{
  "num_attention_heads": 4,
  "num_key_value_heads": 1,
  "vocab_size": 3789,
  "norm_eps": 1e-05,
  "positions": "rope",
  "rope_fraction": 1.0,
  "tie_word_embeddings": true,
  "init_std_o": 0.00504,
  "max_grad_norm": 0.5,
  "warmup_steps": 263,
  "decay_fraction": 0.83,
  "batch_tokens": 65536,
  "train_tokens": 236000000
}
MLP neurons of a small language model. Each row is named by its layer, matrix (gate and up: input weights) and neuron, and shows model dimensions 32-159. Each number is 500 + 40 x the weight over its row's rms, rounded and kept within 0 to 999. Numbers have three digits each. A neuron's up and down rows have the sign that makes its largest values positive.
Before each neuron's rows, "fires after" lists the tokens most often just before its 100 highest values on Wikipedia text that the model never trained on.

fires after: "9", "8", " ", "6", "2", "ount"
L5.gate49:549499521526507502494479452465438497482526562565486526601509542603519539526474452495598471498445445500535527399530423540504561493491480473488613538534473484529466433571454445471481532442524486375473496557531543466455565506544478506504472513506475505528445472519529486513477559523553471463477524484530492446451468483480586505475514506498425447489567538485455505439528472527450512505568
L5.up49:446502496469437568556499619534467507489565445516473457512521461550516526490483520488469539457442537473475497510544518489488486516524532453508503519497496529461563508471535398465454537426475447531571491557522415465502527481562446485547500504511516493529434596418491593510473536519519506526380477487479505499484556473523586514504439558472493547481450557456492507475544373539526476460510

fires after: "2", " ", " Off", " subsequ", " In"
L4.gate256:580468542511582528474544470449525491528481500517506497510524561467478459524504483520537535537517518568509539578467512487540524496487493519572469449497453535534563527561466534469515535499449472497497596513492591497443523466440480529524452511544540467551477492446473467512544529545491452455528492543562596516476467453462473515461540466459515476511540547497504442535574482529459543519485
L4.up256:436509463451465518428557536526489443534540473523472510466500494484465483512437561500514476449413564550418585551505507478510519553525495493557475498438566482492499529515464448478490480458433498543465511515491458506542500476528478561534479521486433450489427522472524508590580527541521463467476550557458450508448512543463448537403495522525488504465525500449560541489549510482484596513510

fires after: " ", ")", "3", "5", "0", "1"
L5.gate509:445625489486515475508515498529489458490468530520528492512485458537430517499537535537542510443493422536581515501519497481515477455515485475454564559465527522602422540474441482538499474476505555515564509523528541401539501523530525461447498479532491475517537609413518439478461539460498458550511478492556464510562522474502480590588519432543554477495473606463495448464555516488471513512498
L5.up509:497484461561585477468526461498493484499514514478560494505505436509465532479490482491523502430513497534521579500512466526531503522585502495388555539510510492488516480459440560576448399436476528504513469516453490438484535509462549527384511449538435494479447520545536523541494518475439463577498536470479438484499500532485470505496512484505450522440498516484467456466491429499492521515482

fires after: " B", " b", "B", " P", " K"
L3.gate30:436476525500525517586476455445536489554535431465500544505464510513504504542503480518502446481502472453526534563508486462508584509554436544444462533485479481502470495461451507474447541514490402541396484511520586519559493501476507429534507508493550552550461535511519516474514484527480488540516559469573530499561446479542520556482493490547513487560540564568520518429499526485509535407529
L3.up30:457529431511515512453500518504552531501568509531488539454468516522473436554512535556514522475463538552482501559536516540511522519508494592465554485452563449503544462533482486536527548421580487497508413487516506519550494560525520530385530456465556471568509450542635524497524488493475450488489513460460516554529488508453471427483537504489539479491507468491539531567537471533453460510445

fires after: "1", "9", " ", " T"
L5.gate389:479485535509499529488482536457507478472486576524476454475494526459492531535473547484526450483469485510516495504546432502458540496460512485489552492471545514531453453503526476487494505511518497472504493558540532523532497548542526501526511425496472557481452582437496488535488504454535501509546505513499468493530565548454501585447489427528507464544436546533501469546557514505511534451482
L5.up389:399512502480456553479493498496488525471503451562484502528548465508510484501436498527483458515448442502458496524484464472454450489522455546528542461466530581503524502442512483485473545495526487575545510446520477543471531515515555529506459545500491557553485535487509497500513545527504435503569481514486481485475513496527457486491473487509494498550441590526442429537510523493544452500533

fires after: "\n", ".", " \""
L8.gate398:514571455550487531505525521543481569432528468511526526504490558540435523531524538474501432477503477498480480417617505576525470487508476484482512541444494462510474457479517540575507521502467513491487530463463501503489501574501494471530463508543463529486501532461577454567478484549503411417502506540499461540516527514512529495460492509427517537564542533561478470482508489448467529511476
L8.up398:480558412511503495517426512534440565519525500517514504504514504564519553499517468461545465473433514530505462452522498535598522444505486494528571513433488488463460475431503481465535539526507545507524552509519454516516479537501540476526543509525472512474554550435508419501466607508542436457560559522550526499447582476488519565411476486497588521594520478543510454493518501463469529519452

fires after: " L", "l", " h", " H", "y", " l"
L2.gate395:573465541426501541554520474494499554390499562514538489513474535528433537495465589576501492532474511547488473466574560551554451491427458526546545548489541486479567496514502483520517448528514474414496490539513511444558543510496505539487478493460490552506472442564605512473490541529581504528477488532508433566455549421495518515404522495554494519486484516524535508577468526477467496553517
L2.up395:502556425558537519573497528502490423518513500501523504451507513518468506528462492522495532534482565548549485549563457458497436530526559603517503442487504505571555533520578506538452483515430473508475442516440504433484480514613461542541545463503507482523584445508467465412507452507420461506522575582535550500541547470512475526572460517411524539526524466511487505502539520423454498433475

fires after: "0", " ", "9"
L5.gate488:501398545546522522527519539493538525506443452505447476496504539526431478522509491493521519549466486525534529514493433484562527448513451509563466453494500504499470469428494483491483503465458498472579484523593500480499506522476502566560467429510482472489428452531493477494450408555457485528548483499559552531543452487471533544501526403528459442493478515468579474507520468506499489519540
L5.up488:483481558516491497532492476489504483510562447437480442546537544548479528463523487379538464441474491477497520458536461516499559494531414488445467514510519450530464511492542508433490442465493456498534523514499530581512548427487494521560513466441454416560412497440511453463456573494479455432455488465522472530464448470491517563436537466476515487526483470498432476517528483455493507480503

fires after: "|", " ", "0", " s", "1", "9"
L8.gate119:465450433497502543490455464500518509465490505449585542464501534513512480519547539426535483511479466438513527516530540521491597505548521486485495499543489443507479443482542471503463502463534477471463481591425492513511457469536499494478501509477498483617495427433444467489485535465455468447439535526507465481503529502434537494390500475488511488526544537485491443498587468564491450466481
L8.up119:517498428536491488473459451421479512494460446489573528462455491477496485530499548388565545450513429461539505461484503498499556497490499492477506540541394456513499487473480433520502504450571510408504494533505456455432528484511516524523549505477456436526528500482526507439465581434467469487548523531502488512415437478437478501381462476511523498443517489553577441594544495557482511491556

fires after: "\n", "B", " k", " g", "an", " b"
L3.gate420:494504562518471535515565454489531507501550500462530522478449504485481500531553554539551475449533469459481510482503415463511551509502535581473485544587517478492441490532527510513475529535481469446474533502504465437575505549438531508496516527549480519611521529460525507470501566522506461527426534475506564493502476472447496516406592487523527492555530458508508481498544445468479473463527
L3.up420:498509505486437433494468503443511462515502538455515485521510491497516539524496527506470508534462448518553488526471522514517509495463509471456529450467474534493505504499506542504464570487515543458515467502496444474451520555415509448490579487523631509505507458433533443533506509410447503527451550526508511486501497487537518496542509463507556474537586505519469450475512534462530548566500

fires after: "\n", "-", "E", "l", " \"", " L"
L5.gate376:511493504499512465493572511506420564369492509550441528452503503470449547515479473547463467453476492430517488454542486433514524440476519429505479536421527453468446502455551555482549568492538433465532472491468532550489545509499575503512472499527457524496523486528522527510474568524480508517497520522537446560468515509585518585473453558484537435464536490507536558437506531451496516468539
L5.up376:463530460479431478526483559538481510493490478530511425492534538579494510490493454521482512539541508473480404503527490532504439433488483478448489464434481497473482517430540502484514559562502448423514522562499574526531531546537532498476473446505446507576536528456560470397512497487487457478478474609517494510540496513510461530489484570401490547521506507555475555531539508469493502501450

fires after: " ", " (", " t", " and"
L10.gate312:477469453519499458562517503492506499508505530594470455442535470469558445545501555562513571520449502454566525444510442536535444495521469580444512511531534468490566520533551498445480544463518521537530534473424539545501451493502545519517447455511512478533551447517510493520455554488467526486501602472454539554520478538538468472466467443500410500512449569529545553463544473515504492523433
L10.up312:491528429489449516492489413548417505534407464533449484558499497524517542539465551504532490530496468528482463464450503546530540460491502478506472458502521550528503466443562544402448498462537517461441488512496462538544526460487410478515525540489562421510535431473540487485509498493519487426595510497544474487475517464503539494492566509460488518486552504557487486549575483514516523557537

fires after: " C", " c", " p", " v", " car"
L2.gate94:482486494414587503485511543530487477513565501554585517506488542453473588525531489448482471551506546560473506551520526494461532465507515478517478524508429479503572447468498491533473466506484450489441546485446545518499433490531462532491508467502527515580487513487470532465517533493492487530458565486461599509509484499544424540534482530518467438421505478400509452533548388485443487546482
L2.up94:525540493577536535506508472501512499470539502518509523504473481455562481475494551487417494567465505458526522586524522472517532452441481527572570556485475471475447540450470528516544471531538558497478523472517523545468525471429500456520557511450477426533499540545504464538483479461441467567487522535536509483538546508547559495478545490518542469548553471460564452592484472524530513514510

fires after: " sc", " St", " Sc", " c", "St"
L4.gate479:459467515520545551516542552485562553547517540516555528592492510443484483533519522484477523480532461572513543521574500510463537466438549527496434570491546567564522519546545496498565560491541536416516529494501507546509522451470470486478498482561451492486522474522484433573499493608491511507476505439562459455482589515496483483513514537510501475526549511522452501446519512495498562550518
L4.up479:473533517474543467438454483387484522430436518459502490454469499449484529482509473484487506477454511547539518450543485502519563551455498482427521466504471526472448503478476518477476479484479466544464553498439452519492441518388481518545462514451471527445443460526530488455522454494393533532501546490500469483467496470546522549508485514449499490529561478520494637560545494494487513471464

fires after: " ", " J", " L", " And", " Ad", "\n"
L3.gate157:577462545495534526483503534478546536476547482541445479401484529503502445500459524506594498407494443499507526454498506514557446447482434452537517488471480522476490493462558536446494523528503451540523514558465521491554518508541545525449428479537554515548424502427513437472491484384456494436483508473524462522489469517387442538413507520554501554459529572526524493514547467449511436511411
L3.up157:441534527574513516518515459468468542446545433474552435512525442538441482508537478455430427474471457582550493483511491510546439573482411502540537500521549589542540513485428453525419474540507481536522515507518530413483534508513531524497483506511517465508466474515517480525478495553510419486560539519422514508555512483484431493448509428433517519459491510484464546530479490473477486514527

fires after: " ", " (", "–"
L5.gate385:564488529470583481509541497533533514449492440519403523474483472485423481478526504579480563468486498538478485495529529547480498480461472461509476534478556535481494559457493517417483499524493543461528461523524475498494501495515603473530439488531495477573485433520561510463456512485502504509520553509523505467563481482501443517387487495461473514492558535514543411494541474474563541558465
L5.up385:507496443430438522515608498439444501447499383536455461529511489565461477536492513537472500456513467527494547492539532512451506503473504481500453485515555552442516533483501480409482503503541407487488482512455489484513530485507493509561500566501492459575499494497521527551430529519534493486531527523499443522481434483466541525417503458531560507524498571548506465448549556460479547486534

fires after: " =", "\n", "0", " (", " ", "|---|---|---|---"
L8.gate338:521584483551495489533493528593516478415435512478529504547481481392554511509567470521469471447425506464561561437564487443480514452508513448490550507499515510509476495548514476539480488475469421451488522484522506480559592530458438493509383469522565469553540524496500435517495527516395505502496569551491396526555463529467524468506557490536439470483499546550519484520524449528452534489493
L8.up338:499520498552509522483478477512476413563474539485465461436511437518470473509498471580502514503499483534539527444495430385497537463471490466472554514525431563446509487537446451514488443492495502537535550497537452498428482477538481528556504519471392511498463505507470524548476495495437440489522510598539497456544417531518489533487472497492483501570536512545513424523541471479499438561551

fires after: " ", " f", " (", " man", " g", " opp"
L4.gate144:460493561505500468555488490498482492507459451501478457447499502506522518530528477469477537506451516525503510370567469451515467468508518521546500464512513503546440454512487489522492543517440512506470547495461492461563533524494540537454388406512576486556473493520522477501492523527425505475617509593509494590526495475516510555484419483511547495489569567539481460420515451567474459466439
L4.up144:500467512618476544517521488545505484508495497510515422595448536539421548494476508463532502554506504419580486548500526451444467485496455533477423528482457497478460420538489548505490529544564541504450503517511434491476514467479469539466508474473504457473446482526550446483471493485479531470595475544547537506473474522453515544611492459477466544518474477532494469547510504593475480459569

fires after: " C", " c", " sc", "St", " gr"
L2.gate259:547477528507532485506491493539529425498536550480619537517523434489499465509543526473506499471533429477586551480564497500429521431537522552478508433486514472543564525494524503564482492479440455460579474540427513497494464496478520467473444522541497512506514499483559493533492478551447529532554480410473550479528547469496418480575415498458454491473503547535455455454497494612502567508461
L2.up259:557475516573494533514446516446498491508428531465536601534490559469510485484448506409551486482451526483448487553525479478461570462560483582519504526493517501486478468451527533442460410439474556478549509500574456538453577460436480471502535520455483471482452500551568543489502455521445508583453514467522451478454469529570553565480501495478527500451416506537511484444505489469545558537535

fires after: " T", "T", " /", "3", "1", " R"
L2.gate92:505526487486501541530545532510498492497440466474497425438540575525518482498504579540474489464584492493568571521526434459598489481534516475476585480500494467537472593532497536513489522449521484524493448521502527482556488518464514495511506447561531599472437528466521525438448492532530515497518517496488509541516547490455442488464482525501523472582528533488508497448565529477505486535343
L2.up92:510518506574464514539536469523467464522526491566465492550535454583509502492527484552512569507421441446573477467501451488425520519568447512518512537519469546504475486443476507539529518410546518587539434477491508481557512624472477534547521581488475507529517486493479521545431507515467447449504434541508484475496449467460481521542457523514430457489551515463483532542459563490458494498533

fires after: " ", "1", "r", "ham", "m"
L3.gate163:464528584572503470469490513440521532479468535537487435475517557415431491531468534511514505509444497502547538512485478569577583442509507467449575510562573443496513558456459446435460603551489485507508489467495455476469516489483547533552524525540564509404494490491551532488469443421537491505528526507528518556525513550504523542497593510510455415545490484519579487508503470498496503529552
L3.up163:498538490458510494478511543476511497460512459513481561516532504471545521480539473504485483511508508524583478516533523512518414492410477475458532535552555534476533460509448481447479480484468432589497532432533557511445496528533468516537463552509517426490571514516479529491503423500495578500535512475573403510514484500452579462536532465497419519487512494533475489550471538502479432533458